From a checkpoint of a small transformer trained on Wikipedia.
Architecture: RMSNorm before each block, rotary positions, no biases in attention or MLP, untied embeddings.
MLP neurons of a small language model. Each row is named by its layer, matrix (gate and up: input weights; down: output weights) and neuron, and shows model dimensions 96-191. Each number is 50 + 12 x the weight over its row's rms, rounded and kept within 0 to 99. A neuron's up and down rows have the sign that makes its largest values positive.
After each neuron's rows, "fires in" lists the words (lower case) most often at its 100 highest values on Wikipedia text that the model never trained on.

L8.gate217:47 43 59 40 52 55 44 34 65 54 58 54 49 33 63 29 48 47 40 42 40 57 48 49 45 35 57 41 60 56 46 46 59 47 37 50 46 57 48 31 56 63 86 62 34 64 44 38 59 29 42 51 34 49 14 49 46 51 46 49 27 51 40 59 60 63 39 51 60 52 41 41 37 33 46 50 40 52 46 34 50 46 35 61 70 48 79 36 53 57 50 78 63 58 64 54
L8.up217:51 71 57 43 36 44 57 59 39 55 41 42 44 43 61 41 68 59 39 41 42 53 47 63 38 43 59 49 51 50 58 39 77 54 57 50 44 50 74 43 19 52 59 64 43 70 27 31 55 28 49 50 20 36 41 29 67 65 58 77 40 41 52 72 53 48 52 70 49 51 37 64 41 27 43 43 24 72 60 53 56 48 56 53 61 40 68 41 61 59 48 60 22 61 64 47
L8.down217:58 59 36 56 73 24 40 68 60 56 26 41 49 44 78 49 62 49 40 43 52 56 50 50 56 55 39 74 38 45 56 38 58 35 58 43 48 25 46 54 59 60 39 52 82 46 84 46 55 44 33 31 54 45 73 74 34 58 49 69 53 46 44 43 50 43 59 58 53 69 35 34 56 65 68 59 76 51 28 52 53 56 54 47 51 61 44 48 36 62 40 47 51 49 53 37
fires in: "the", "of"

L13.gate898:54 67 51 58 42 51 61 28 56 49 56 49 42 41 56 57 57 40 38 33 41 68 54 56 38 51 50 55 58 58 63 38 56 38 45 55 60 68 46 60 31 43 53 46 36 48 55 45 52 63 64 44 59 51 46 45 46 53 46 34 50 43 40 37 48 67 51 49 57 42 51 52 39 37 40 57 46 50 67 51 53 50 34 50 48 67 57 46 27 42 79 54 57 28 52 41
L13.up898:23 50 55 49 62 42 50 70 52 59 31 41 37 47 38 54 44 62 52 65 50 74 61 41 59 49 44 56 37 65 62 42 71 60 37 62 43 63 55 38 51 29 65 68 56 71 84 65 41 39 60 03 51 54 36 51 52 68 54 62 41 46 53 58 63 55 45 76 48 42 44 47 52 51 58 75 44 68 50 23 35 50 49 41 32 41 39 52 68 50 40 54 61 45 67 74
L13.down898:33 30 58 45 64 63 57 46 52 48 56 49 37 70 50 43 47 45 41 40 41 36 58 56 61 59 49 40 59 39 49 28 53 54 24 30 57 55 54 50 64 52 62 36 59 56 36 47 60 33 68 53 57 58 40 59 48 51 51 60 49 58 36 49 55 74 86 51 67 50 49 56 53 54 43 45 50 57 54 62 46 38 64 50 44 66 41 47 50 37 51 38 61 31 37 42
fires in: "on", "until", "after", "before", "to", "since"

L13.gate80:63 54 53 54 50 42 45 60 65 60 32 51 63 33 59 47 56 44 53 40 53 53 25 24 55 52 67 42 63 61 41 52 51 48 73 33 66 36 55 61 55 70 41 36 23 56 34 47 63 40 59 47 70 52 59 75 39 51 59 55 51 53 41 57 46 57 46 33 50 50 43 58 63 85 39 69 48 59 47 55 44 51 40 51 58 76 21 52 74 51 40 50 46 32 46 45
L13.up80:62 59 47 63 52 56 24 59 48 62 48 53 36 43 60 43 58 63 40 61 41 57 38 59 45 41 70 47 31 50 50 33 56 49 62 56 54 56 63 51 63 73 52 55 35 50 52 56 45 48 64 56 57 70 54 67 50 63 31 47 30 55 57 45 55 72 57 33 54 56 68 56 65 63 49 73 37 47 65 27 51 43 40 69 46 48 42 31 53 49 58 56 46 38 52 38
L13.down80:61 35 50 46 67 49 46 45 35 38 42 57 67 48 68 58 52 36 56 46 39 64 42 52 65 71 53 63 50 51 51 45 47 48 45 44 35 35 41 64 33 49 65 78 35 52 30 44 51 51 62 62 36 38 62 50 53 42 46 42 55 55 61 63 47 41 40 41 51 55 39 29 35 58 49 35 53 52 29 58 59 43 65 72 23 34 39 29 55 65 38 62 47 63 54 52
fires in: "the", "its"

L9.gate1206:67 62 51 30 55 38 64 57 65 60 49 56 41 59 57 16 30 42 59 38 51 40 57 42 32 73 68 59 47 45 59 43 65 68 29 34 29 37 25 40 34 54 53 39 54 49 45 40 41 55 50 50 52 46 59 73 40 52 46 57 36 30 50 65 58 34 54 41 47 35 67 27 49 28 65 60 35 75 52 25 68 46 57 50 72 59 56 53 44 46 46 41 54 55 59 35
L9.up1206:52 71 57 40 57 30 63 28 59 49 30 55 51 48 66 19 53 42 40 57 55 23 27 50 48 43 57 62 35 25 65 51 48 57 44 46 32 64 46 51 26 66 23 64 52 46 59 46 40 35 66 32 56 56 69 65 39 48 66 72 55 34 55 64 65 44 45 46 55 56 77 76 38 48 48 43 44 73 60 26 50 56 34 55 50 51 46 28 42 72 48 43 60 55 49 29
L9.down1206:43 70 28 40 69 43 40 28 70 63 46 47 53 62 43 28 47 53 54 49 51 53 66 40 47 29 72 42 53 65 62 50 46 31 42 54 30 65 73 53 41 69 41 78 35 37 54 52 49 39 44 44 67 58 49 55 32 40 24 59 61 31 35 74 44 41 41 51 59 43 47 37 51 51 49 49 51 46 54 57 58 41 42 38 42 54 48 70 60 68 44 39 64 31 55 61
fires in: "the", "their", "his", "my", "a", "her"

L9.gate516:60 63 70 29 53 36 64 48 43 34 53 54 39 63 48 32 64 44 64 48 58 21 70 29 58 47 78 38 47 63 23 47 53 50 39 57 57 49 39 56 26 46 63 51 33 60 40 43 29 22 71 58 66 47 52 61 36 46 47 64 29 61 39 44 46 45 46 39 55 55 62 52 44 55 31 52 44 54 57 42 57 73 55 50 70 48 45 55 60 54 49 49 51 56 64 64
L9.up516:60 65 56 61 30 57 52 58 48 36 72 48 37 64 44 38 70 53 58 46 51 40 51 51 41 46 63 41 49 57 56 57 36 67 48 67 57 59 44 44 46 41 39 54 63 64 41 47 44 32 66 50 39 51 73 54 60 53 40 52 52 31 48 34 56 37 58 58 50 44 55 49 77 38 55 38 31 41 38 35 69 40 36 63 49 34 42 45 33 42 46 38 45 52 53 64
L9.down516:36 52 34 59 55 33 46 44 48 56 33 56 42 43 67 37 56 45 41 95 39 54 67 50 40 51 64 53 57 52 66 60 35 47 61 68 31 44 51 42 56 66 52 79 44 53 48 46 58 55 46 52 42 43 48 59 39 52 36 36 57 50 55 49 70 42 28 28 50 49 47 33 42 61 48 65 42 50 55 57 37 35 38 57 42 61 42 52 45 52 55 44 65 55 53 33
fires in: "the", "per", "in"

L11.gate193:54 59 56 40 62 46 31 72 52 51 38 47 44 33 43 50 68 27 41 58 65 59 51 59 75 60 63 35 50 46 29 53 63 59 55 66 28 59 44 60 62 49 63 53 59 35 50 44 35 53 43 76 42 55 55 81 51 50 67 56 45 42 46 35 14 48 54 64 49 57 43 47 76 36 71 64 39 38 62 59 56 43 61 37 55 66 49 67 59 46 33 49 39 56 46 50
L11.up193:44 50 54 54 60 44 49 49 48 65 47 40 46 42 48 40 47 40 62 54 58 45 54 48 48 39 51 26 44 45 28 66 66 69 49 37 46 59 42 63 60 43 58 44 64 45 47 29 27 57 65 47 63 53 68 45 53 66 46 47 58 30 60 46 59 41 45 49 73 48 23 50 53 58 73 26 42 65 40 59 87 48 44 77 68 40 48 50 56 54 62 55 31 24 55 38
L11.down193:68 36 68 66 59 56 36 40 58 50 51 36 35 48 50 59 41 21 56 46 48 39 34 42 67 61 66 33 43 31 23 55 41 59 39 49 31 53 57 61 55 56 47 68 57 25 30 34 46 46 35 72 45 43 63 45 78 67 56 47 49 58 78 49 42 54 55 60 68 66 43 45 59 60 86 35 59 62 33 47 59 60 48 59 78 61 54 67 57 69 42 56 66 47 52 31
fires in: "south", "north", "central", "west", "east"

L10.gate798:33 60 39 58 67 51 40 62 56 57 47 71 47 63 42 58 33 50 69 44 46 35 67 52 34 35 43 53 60 58 46 57 50 55 61 43 31 41 59 36 52 41 53 20 71 41 50 67 56 54 43 46 62 46 39 33 30 39 53 69 61 58 37 40 36 34 32 42 48 52 58 56 60 72 40 52 30 34 50 39 43 56 56 68 27 40 66 45 54 43 39 53 50 48 62 58
L10.up798:38 41 36 64 67 44 39 70 52 65 42 54 44 68 48 58 64 46 47 79 27 50 53 45 49 39 47 41 70 65 34 34 57 62 44 52 40 60 62 45 59 63 47 27 62 37 73 48 48 64 51 36 52 35 28 43 38 42 41 61 41 43 45 36 43 48 25 46 60 46 67 52 53 61 76 39 37 54 55 52 42 57 51 63 31 36 60 34 51 60 60 31 34 48 41 32
L10.down798:38 49 49 46 42 61 55 45 54 64 45 35 50 58 41 35 45 48 45 45 53 55 69 48 65 43 39 39 39 35 63 60 55 46 50 65 37 56 46 48 26 31 48 38 58 64 49 53 35 62 36 25 60 37 38 39 63 45 54 59 31 45 31 50 51 58 49 48 50 31 37 51 55 61 53 50 60 46 57 46 68 27 46 89 51 58 51 33 55 48 49 17 41 52 49 36
fires in: "2", "4", "2nd", "not"

L10.gate1205:27 51 32 61 45 57 33 38 38 67 40 61 65 59 58 26 61 56 61 41 45 46 65 47 62 56 32 46 68 56 72 42 43 62 53 44 36 54 58 46 67 33 51 16 53 14 49 58 47 28 45 77 51 65 61 33 64 48 60 59 49 33 51 60 41 36 58 34 69 51 75 66 70 70 65 67 58 54 72 58 61 66 49 63 42 48 62 42 50 40 50 49 53 61 55 54
L10.up1205:60 50 55 50 33 48 42 51 31 68 53 31 45 41 32 48 46 63 49 27 46 60 65 43 43 43 53 49 81 70 73 60 49 65 55 55 43 69 45 54 42 57 46 34 41 59 46 67 30 26 51 54 51 38 59 29 40 44 52 55 66 57 55 54 49 50 60 24 64 46 55 48 31 50 48 58 48 39 86 63 56 53 50 74 56 47 57 23 61 54 76 45 30 54 61 41
L10.down1205:31 57 50 55 51 45 48 45 66 36 35 46 53 49 43 45 48 39 52 52 60 47 46 69 77 56 29 53 56 53 47 50 41 54 52 83 74 52 28 52 29 68 54 64 42 42 58 58 57 54 65 60 65 66 34 58 51 55 18 44 53 66 46 49 42 58 33 47 36 57 76 53 55 53 63 41 40 48 49 48 72 40 47 50 50 61 42 35 43 30 54 32 51 82 60 42
fires in: "2", "0", "1", "3", "2nd"

L8.gate556:47 52 64 18 45 49 37 39 64 45 42 52 60 59 40 58 47 48 60 40 61 46 47 50 76 48 34 40 45 51 48 54 68 30 41 66 40 66 57 49 42 37 70 80 59 46 59 51 34 55 45 38 75 34 59 58 65 24 62 70 51 74 38 58 40 57 48 27 43 44 41 51 49 54 38 50 22 46 70 56 63 50 42 49 41 61 28 54 54 54 63 53 53 47 30 49
L8.up556:48 63 56 31 66 39 33 59 45 43 45 41 48 40 57 65 42 68 44 65 54 45 69 35 67 16 74 45 49 49 68 53 65 59 43 54 62 56 57 51 42 62 59 42 54 58 53 60 55 33 72 41 61 61 51 57 28 43 37 56 60 86 46 45 50 34 47 63 33 49 36 48 39 45 22 55 60 72 77 36 39 61 57 64 38 49 64 56 54 49 49 51 42 54 65 49
L8.down556:30 51 53 58 54 35 50 47 76 52 43 43 72 52 51 51 59 38 30 59 60 37 52 59 46 58 59 55 55 52 61 41 61 41 21 64 30 58 50 53 46 46 51 70 58 47 51 35 45 47 47 26 41 54 43 37 54 52 46 50 58 52 48 68 54 48 39 53 47 46 61 59 63 57 49 48 46 59 54 57 44 25 58 59 38 55 44 42 49 39 60 56 37 45 52 47
fires in: "to", "of", "on"

L8.gate428:60 53 54 52 38 53 54 64 68 63 54 40 66 67 62 53 49 38 40 52 65 43 70 74 61 46 70 49 55 58 54 28 49 44 35 53 54 48 48 34 63 68 56 60 57 50 50 59 49 14 63 50 53 51 37 36 75 42 81 60 37 42 48 50 58 45 16 33 56 55 74 35 59 46 46 62 27 40 49 28 37 65 44 48 55 58 60 45 36 55 50 53 55 51 55 34
L8.up428:34 67 68 41 63 46 52 37 62 48 52 45 40 51 64 39 32 46 45 56 66 58 74 56 50 60 50 60 42 57 46 55 57 58 60 54 48 51 35 69 50 45 55 50 60 64 53 42 54 37 47 25 40 58 52 66 53 34 43 46 45 44 42 47 31 52 67 57 66 57 45 58 69 49 51 54 60 46 34 44 53 68 36 63 56 59 44 52 54 43 43 50 41 41 51 55
L8.down428:39 57 47 68 44 54 37 67 45 45 42 43 39 44 44 46 58 31 46 39 45 64 45 30 50 54 47 39 72 56 49 62 55 37 35 44 44 62 60 58 40 42 54 66 41 49 45 65 34 41 58 47 56 37 51 63 46 40 29 66 44 55 44 39 51 52 50 61 41 54 41 49 29 52 59 56 62 47 30 50 53 31 44 52 31 53 55 45 57 40 15 53 78 54 60 43
fires in: "the"